Weights of a small GPT-style language model, trained from scratch on English Wikipedia.
Size: 11 layers, width 256, 4 heads of 64 (1 for keys and values), MLP 1536 GELU, vocabulary 573, 10.6M parameters.
Architecture: LayerNorm before each block, rotary positions, tied embeddings, attention and MLP in parallel.
Training: a variant of Muon for these matrices, 8317 steps.
MLP neurons of a small language model. Each row is named by its layer, matrix (down: output weights) and neuron, and shows model dimensions 0-127. Each number is 500 + 40 x the weight over its row's rms, rounded and kept within 0 to 999. Numbers have three digits each.
A block is one neuron, or neurons of one layer that tend to fire together. After each block is what it responds to, as a language model described it from the Wikipedia text at the highest values.

L3.down281:427472513432504533513558479479563529497481513538568507474568524470503491482481490495477478521510403504502478531470563486499539499566524537527489482534556523548423571557485482527577554496470489459487483466553536508514464458505446480505532440506433473450481498413529585462511497458545450514441541506485487513532522542574525519489434508508571544526501578545460468503511523502486494514449
L3.down591:456544536533518477494541500537497479479517496507408506601497487559630401515450484540571500551504523559480468496484538512471522549481484464544492481471456457543465536514532533548529551494448506564511470501406473518506426494561527529490470522443476444379489473522533521540542486512496520488447546519536505517502494423395505434515540557453513487481488472438478468488536430481496508491579
L3.down844:481501509516517533508506454482559445459499485457419467514532552450471526504548518531465463456434514585488519468472548552561528545595504513488510584545488443526578532530514486541436501452446485482567437471486419436512468501415449531472476562542472516520473526542504486453461550530490556464492519469521518556490483550523506488471511524479481552434516503472536454460529427536434507497521
L3.down1310:474551492478537497527510424467519524571471511411490454424573549568522534521500512548517482490540496556495493526491493574491529508520462547541459501533465467505483436493545512512466544502563507513528438565467477454516481470501457469545461423548430463527563435461503522524466471530514444439452506488544460511576452506499477488518449511487507449528502412437496535505497521487534547466493
Short subword pieces in the middle of a common word split oddly by the tokenizer, as in diaphrag-m, Leag-ue, lag-o-on, com-m-unity.

L4.down976:479523515521460527529528520440482458534512468446525502464527423461473487533532533527505511511523557504504476517515506398579502475526500500537477522461449452515489563442497493462537567461506511476494598509576461550539488514462459501508451481514544521509559555513498558449566537553513507434439459541479505437488639514549394497530467455457434568540522448455445451516498543505533435564481
Short subword pieces such as re, le, ire, ure, ate in the middle or at the end of oddly split words, e.g. inc-re-ase, A-ure-lius, reperto-ire, Mauso-le-um.

L5.down264:489513486483524449487564472452559500457549453569544474486471435447452481551511482428480471522500487535504537554513491506491566459496472480486466452474526518565573445495510520568510500555527512547452464515527507490498518449503564434551559464474478490455500423581516530503507528458480632492513372529428540466574382569500498488510554526498448466515485514479522454506484523445489508523546
L5.down274:527525472519493522493528456562541490428493529502541504510523450509503487513456508574523494497519498560466507496399543466440546501478463524450523506514462436471484507498536498531559419507514544536468439495538499490464533516529490514504542550531463489537512533514494469505563446400513523554509452524525543462494364451414531474526556526487487486471491440513479476557455444455501516493535
L5.down324:467515476533448485528496476515480486530474540418452498427521454466524516490477537556532522503518518522558467521494463590480515530522510469490543477544478500514436492519497553591539550417496509530518503531558513442506501484531563516410483503462541482476478399488452525505398528553477526515473575515543402469425454409484425451479544539494473544517494547542562479513541503511467504508549
L5.down1090:389488440497502518510442463473501467508467515414449393530498500540511465412455555501478455490574489530512578529461595547492480472499485466528534519508568467527442418473537540514485477486628528431531415438433449537468545491507486522509475511508472543448484504459481531493495479552501569536554504482506446502414574478546453530501519481563536502547489521501408583549515467486504510517456
Small word-piece fragments in the middle of common words split oddly, especially the second m after com- (com|m|ittee, com|m|and), also beca|us|e, telev|is|ion.

L4.down264:531515467524572487487568474516487496401477492477478494554522481513480573553492503441495530520520498546508492453484528506430469541463535481571501501496515563523495462566490434592488560522524589460468498512489490432500508504540523522528507423470574463525478603510466428531506515472442430517517533539474420478525501465452526492518541503580476559500524555504498487534486564454557453499525
Word pieces completing function words that were split across tokens, such as "bot|h", "wh|o", "wh|i|le", "Th|is", "o|ther", plus whole relative "that"/"which".

L4.down1448:544523517445486523493499515491484548520619476528506526456553492472486624524434429462536490544422499447463458453490544536461486488513511489527536525465468484496456512478615504549493473468483463544490482518530487498580469449507559513504583476548502553509520442433523579454568502443456494522550472526496513518393457497464472545539550480446472527460508491508447533505495470491478450414463
Last subword piece that completes an ordinary word split into fragments, often in headings or tables: leag-ue, Grou-p, the-y, Hou-se.

L4.down773:479416422521489483511490550559484520423448519497517469528519512510531472524511541513477502481474515484464483553530532464550542519521478584484434575547539437472516494492565548502540582513546410494472523468491521453490494536582455431505524561543566491493430542510445506486528472484452454463486492485507493546520432469486478520451469543509539485537433393495455539406465497473453522541521
Closing == or === ending Wikipedia section headings like ==Career statistics==; also occasional mid-word fragments, e.g. Sep-t-ember, de-f-eated.

L3.down196:465520441490483587459521506505415487484502505600514462451469532503478468529510558515490537468530489538502476456441549438503506535456482475440480434489533469539521550492485479538524510518458541524467497519536543494436495395423454454545407582545506508574554504541508445523512512502476482476530510519487449567508451501528430426478520512573491550432443549512470496539524482509544471541454
L3.down975:493478532512580485443520449502589485467550570529485495530509468546518456457521567445550598550519546414553503451450488579488455473504467542493477515510556525527497469501485471506437515500517510469523551488527468536507486531520465503581481491513521543487482445521483581416435511557504522493471553515431462436547500494456513452479507555451486485555498503592497553542446509543592459526464
L3.down1043:484495460562493591381551526465449529546544443455561501525548485517503562503499475428530475544449487460498446480474465491466480429532482505464476473484454489485515491500499454509501494535496527490508541466471497496535532469489517443495397476487481587474521514513504533493482533508515516460500439441529560512543519501457565490543518453513475514528497514485496450505453517546632502507502
L3.down1237:425414458476559523527529488502493469547561444526521493395517522494529483517540467457549494503473525515489552544502528512484516468568460477428494451535506499500468607526509511526497524487524572519544481511495557427485409483550462565534456546584556491532489515547517462446447516457404517563464500495462508502558524470400430428471503456537520485522496487535469510522574521505506496438501
Second word-piece completing a common function word that was split oddly, such as wh-ich, wh-o, th-an, un-til, h-ave, Th-is.

L5.down186:540518447604571457438514463469482594443435503485498473474448507573502534514560523523453512522469389501567523606473414502494474493467496468527561498513480585499441440475464457570463524488589500514439484558452523471486515422562508469566506577520495502528404530572477497454496513453465532473512515510473470497490492581547421476513541499515502506498542492528420474445461500485498530461517
L5.down853:517479449493448485496463560492480479515480481480530467584505539541431475525539516452406549552532455490537508485496487501530496503504538452504474454509559441617492490580460465482536558473489537484521491434537485445482553509477528467474496513504516520483582514486522534498507464457516582428510531513544461459511438519509430539479555477442476476507464518443551521466458562462515521455493
L5.down1270:475493541518476466469521456537554567473461508480523446462474494574535477498409461439496484472526550493474445494457477513432562518515530542462468571479598540496498478528556516445443445479488513526452497550500611480561454516526516491450471521487472451512482537471522539469422562496543556526470499505461526528516552503495523507460500461460525490462530524540548499468515486468492502512498
L5.down1334:496471529429524487511539501488496549498592473471576474498525485555426472490448471583513515509494500475563447490506416465467460499521543508468509512529543525454419476465482439549511485485539529436416496487494537514489525474550503527527473534439492454433526447557468462527512517502513474471503477615473459521503509498483490442441503509576442489429473508516513475564480483459483447504536
Fires on the inner piece of a word split into fragments, most strongly the i in wh-i-le, and also the pieces in wh-o, wh-os-e, acupunct-ure, A-th-lete.

L3.down52:593563582460461524465521572486476551493499514472480541518535478466575512534531463484483549570442557377482438522476480477459576547492524502467483483447443597471471452492521538502484428524495541459488466532564501466499510478556508451507558553509494564480490458483488508471507448533541387492494504512533521442489508507468470461509450531520492437420494472538461508523432597513533532527508
L3.down346:554519493497501527566502518497541540485592522485511470536389485524410570462532528437466479555491483506491561446560457486495474543495505443493538488516554520550496455518510413526446472520528521472546532482482507539521545557508504497457460561504500446474461529408430467513457535441481433579426518490503479437433544473502527466542443526503478436416431512412470496572482530516531476488497
L3.down373:456451472491495462519547461403547534473543499493506448459502478426551484474435523434491533571486529479541489435493452511544523411509551480575496475521427492462494469514510507510494563567451493527549426551503486506481468479544470528503568569537556521520503418467547560536501496556475527502481513499507455486460425563504505532559519479548564448500576480504455447492539476526534559440448
L3.down1041:360551517501465443508443464469481546494495591504509504589473478560440495516521508519501487501417510471521421509485511472467507447565464488492507496494487556549455465530584487474470513497512581550543474461554462520540489471584499541535499467453511485507447414486497491454453531494465546492569505447507505459577483525485542512495453576512509534535516498494569550479471504505532552444452
Word-continuation pieces right after a split-off "d" or similar fragment, such as due, direct, conduct, Hindu, known, Championship.

L3.down37:502398514567490476455489473517579472501520549568535541458522560529464525383496536497570586477472527489563478477467576553504530497475480422557514580507516507518533411507531529516437517517508500513494560457515538499469432415528445480471554536490475517450426555475462537434520517427504397521432546524508522497478520495507521486509531508445549499492495465498503456460522569498482559526428
L3.down430:510443491461508493518450475508506515452506504465494452546546530499479403513481509519474506422505499546432470483485478425433447514483545511507468451492460568558461501526553485518555453530496546490542496524560459520579462512497467452516462535538476476474535506469546493584541557513418500485530496585456560503506469547501504404441523505431481498443506501487548501501504521406552480503518
L3.down1226:541525476571435541520492470528528495438459499538510465468569521459496543530433556602494459495491598519480557510483525522487500522437557489522571559479479484426517513577536479503490474487555499487517478498508560494460469458477485500488525532506497541466488576519517544458460515492423476547463510522549516483451596463552454526487568490544535508544520485507554419595502506466467456496498
L3.down1344:611560458557526470471481462481535502516452479462604543474471454564488602515497467501498421497526487491560553495488502507497488486384477435468479461527461505545564427476504533564487429448498465541474466484464491510506515450508492449448510455480506493455493508480475590545438448507470489547532535486546517389447453487514539464507539502414557492566472550490499550421538526544521481521549
Word-internal continuation pieces that finish a word split into tokens, mostly ue in League and u after Q (Qualification), also report-ed, reg-ion.

L5.down435:503456568473449419486499505499480477570489541513489510464459493505490459504436472494545456546579462416517474486505510490495483496458512452466521508464520509582451558474518470518485485506470465491529547475528501433436515494468493487505532468517591535543546528444545552544519459459573452501555521468507567531479504543509454564523509458496502480522525551512552516544435478545496463405451
L5.down918:453501606512480536511519504477414505466484493489577536525513537461550550459417443519503537506528492573481463418458518491447496486473564533458471523520466480516435471536443473509516490568490454519508458555531546540509513424481512452480473511532525453513464543507526551472511444516530471493592456549462486457568490473575518568510533482475525538427475480387497477419476488470507490469545
L5.down1197:550509492491536463454500520474515490499494555542437533480547599511508450483472481536492500546452549486452466549527477409520424515426550477452469476504556499453500409484432486427484435545429519540469513492503551465527494461486566548492520504516431499452479497524494504495459504517578382548503471527544507487430483497456488520504576486514500503543466547502489516620459561521447424541546
L5.down1218:463449486453447536517495491474494468543432513551558496501430487564436473525481563556485529527482516486497506442435496528505451513560505509522567492484538437519421453445541519446468568566401529534443488499572494402534498578501500507539484457526540491545439540488462562549463530428527569573410447545546472455511498490567500505544452474465460520508482508512535520492501509477567490470531
Closing == or === that ends a Wikipedia section heading (==Career==, ===Mottos===), plus weaker mid-word fragments like or, er, on (direct-or-ial, own-er).

L5.down180:477527410507567486460503448478485565451533528455570511464554507549579513517570507528521539455438452494589481483457515473449436496525445495443520541476489410517477514542476470469542569537471524486460528552499478459477491510553548561608477490486509497519525501529502522471497500494525473497515531483498429452483446464520556483512547480453503463531512512462428512429521560430527484469525
L5.down632:485433497482467460502469424550438527509441608534523536497503520522479541449453558509441477583558473441498535462470553534414453534500518475582521488484533470512439460513513454525455484557488554541478433517489494508519519483422459518466491495518538480418427495483458493582545460503528530448409457526537470525447520480484550444496511600501466427507496501561460527433527503451581443503475
L5.down928:486444462486505478439466595526442456462501485535480499541564501445534462539507476501480479459521526548490478497515522491554482486414526632527499561505453470460522549450496464518487440495559474454461435513541511464430579493530476496484544473527400491491491518488525501528459524456496500457514494458466528477575443437536483479483585521511533550572450446495509526527563474510534591490605
L5.down1206:479441464504447525501527544520531458447458536483588466513520525482438490478525534504542501537508446484400449502568457560484458542464538471537480512489547490456496502462465506554539541545502519468423466410477527479521495537499500534534542516522480562554488535487609443488503466494518521481530476460512504469575536503493468492523557526537510504601482540440550480545401510445530514489585
Middle word-piece tokens inside a split word, strongest on "ag" in "League" in sports text, also Ale-k-sandr, Min-is-ters, Gener-al.

L5.down4:539541413488528461467471511503488468482499523457511452466499511385525493558534526574445506497452644489435535507520546563527498475465538496573501533500550491521518448458515469468516465549526523512474414514488505500468550459491500479466500429535464473395502528472509545515470512470495490530450518481483505519529485408528523521473513547530556505481485511466574464381491447580484444527476
L5.down84:436504457583490462426528486486481469518410474562483474537495534528518487403526552532528552540438519447479499509485498475449568416473526495490431497564494452529445498583544504542497460512478557391536527456484531479539497476500408493472486479484431525546434524524481522501456568488447484471461486559390515459410483490515491482507503485467460511479519487506552460588543553491508540500537
L5.down452:499457452474581492446443535539446537515479551479529495515552447488440536576494550546463472538504481486571500501534531482469547540514576480415451559521537585482496580539515484507512429457510514401512466509589482491543530432482493506533497510492473445486497509489500417555475473409488438479460426480449526507558540495491485527531506513528496454466451493463487471551439585456511447481538
L5.down1328:409508471576495494519497543462508473588564480598468513506480416518577561393478514505498401482524493483503555492503507471441473447475542545507468523451569523444478512535448527447514474464493509457539512540461568458500525476570487572479467503464469424520544500533572493599569528459477526496497448419422437519480423539518439500432437476506461530574466512495527516545445522556540502469454
Short word-piece fragments, often a vowel like u, ue or on, inside a split word, as in D-ue, prod-u-ction, St-on-e.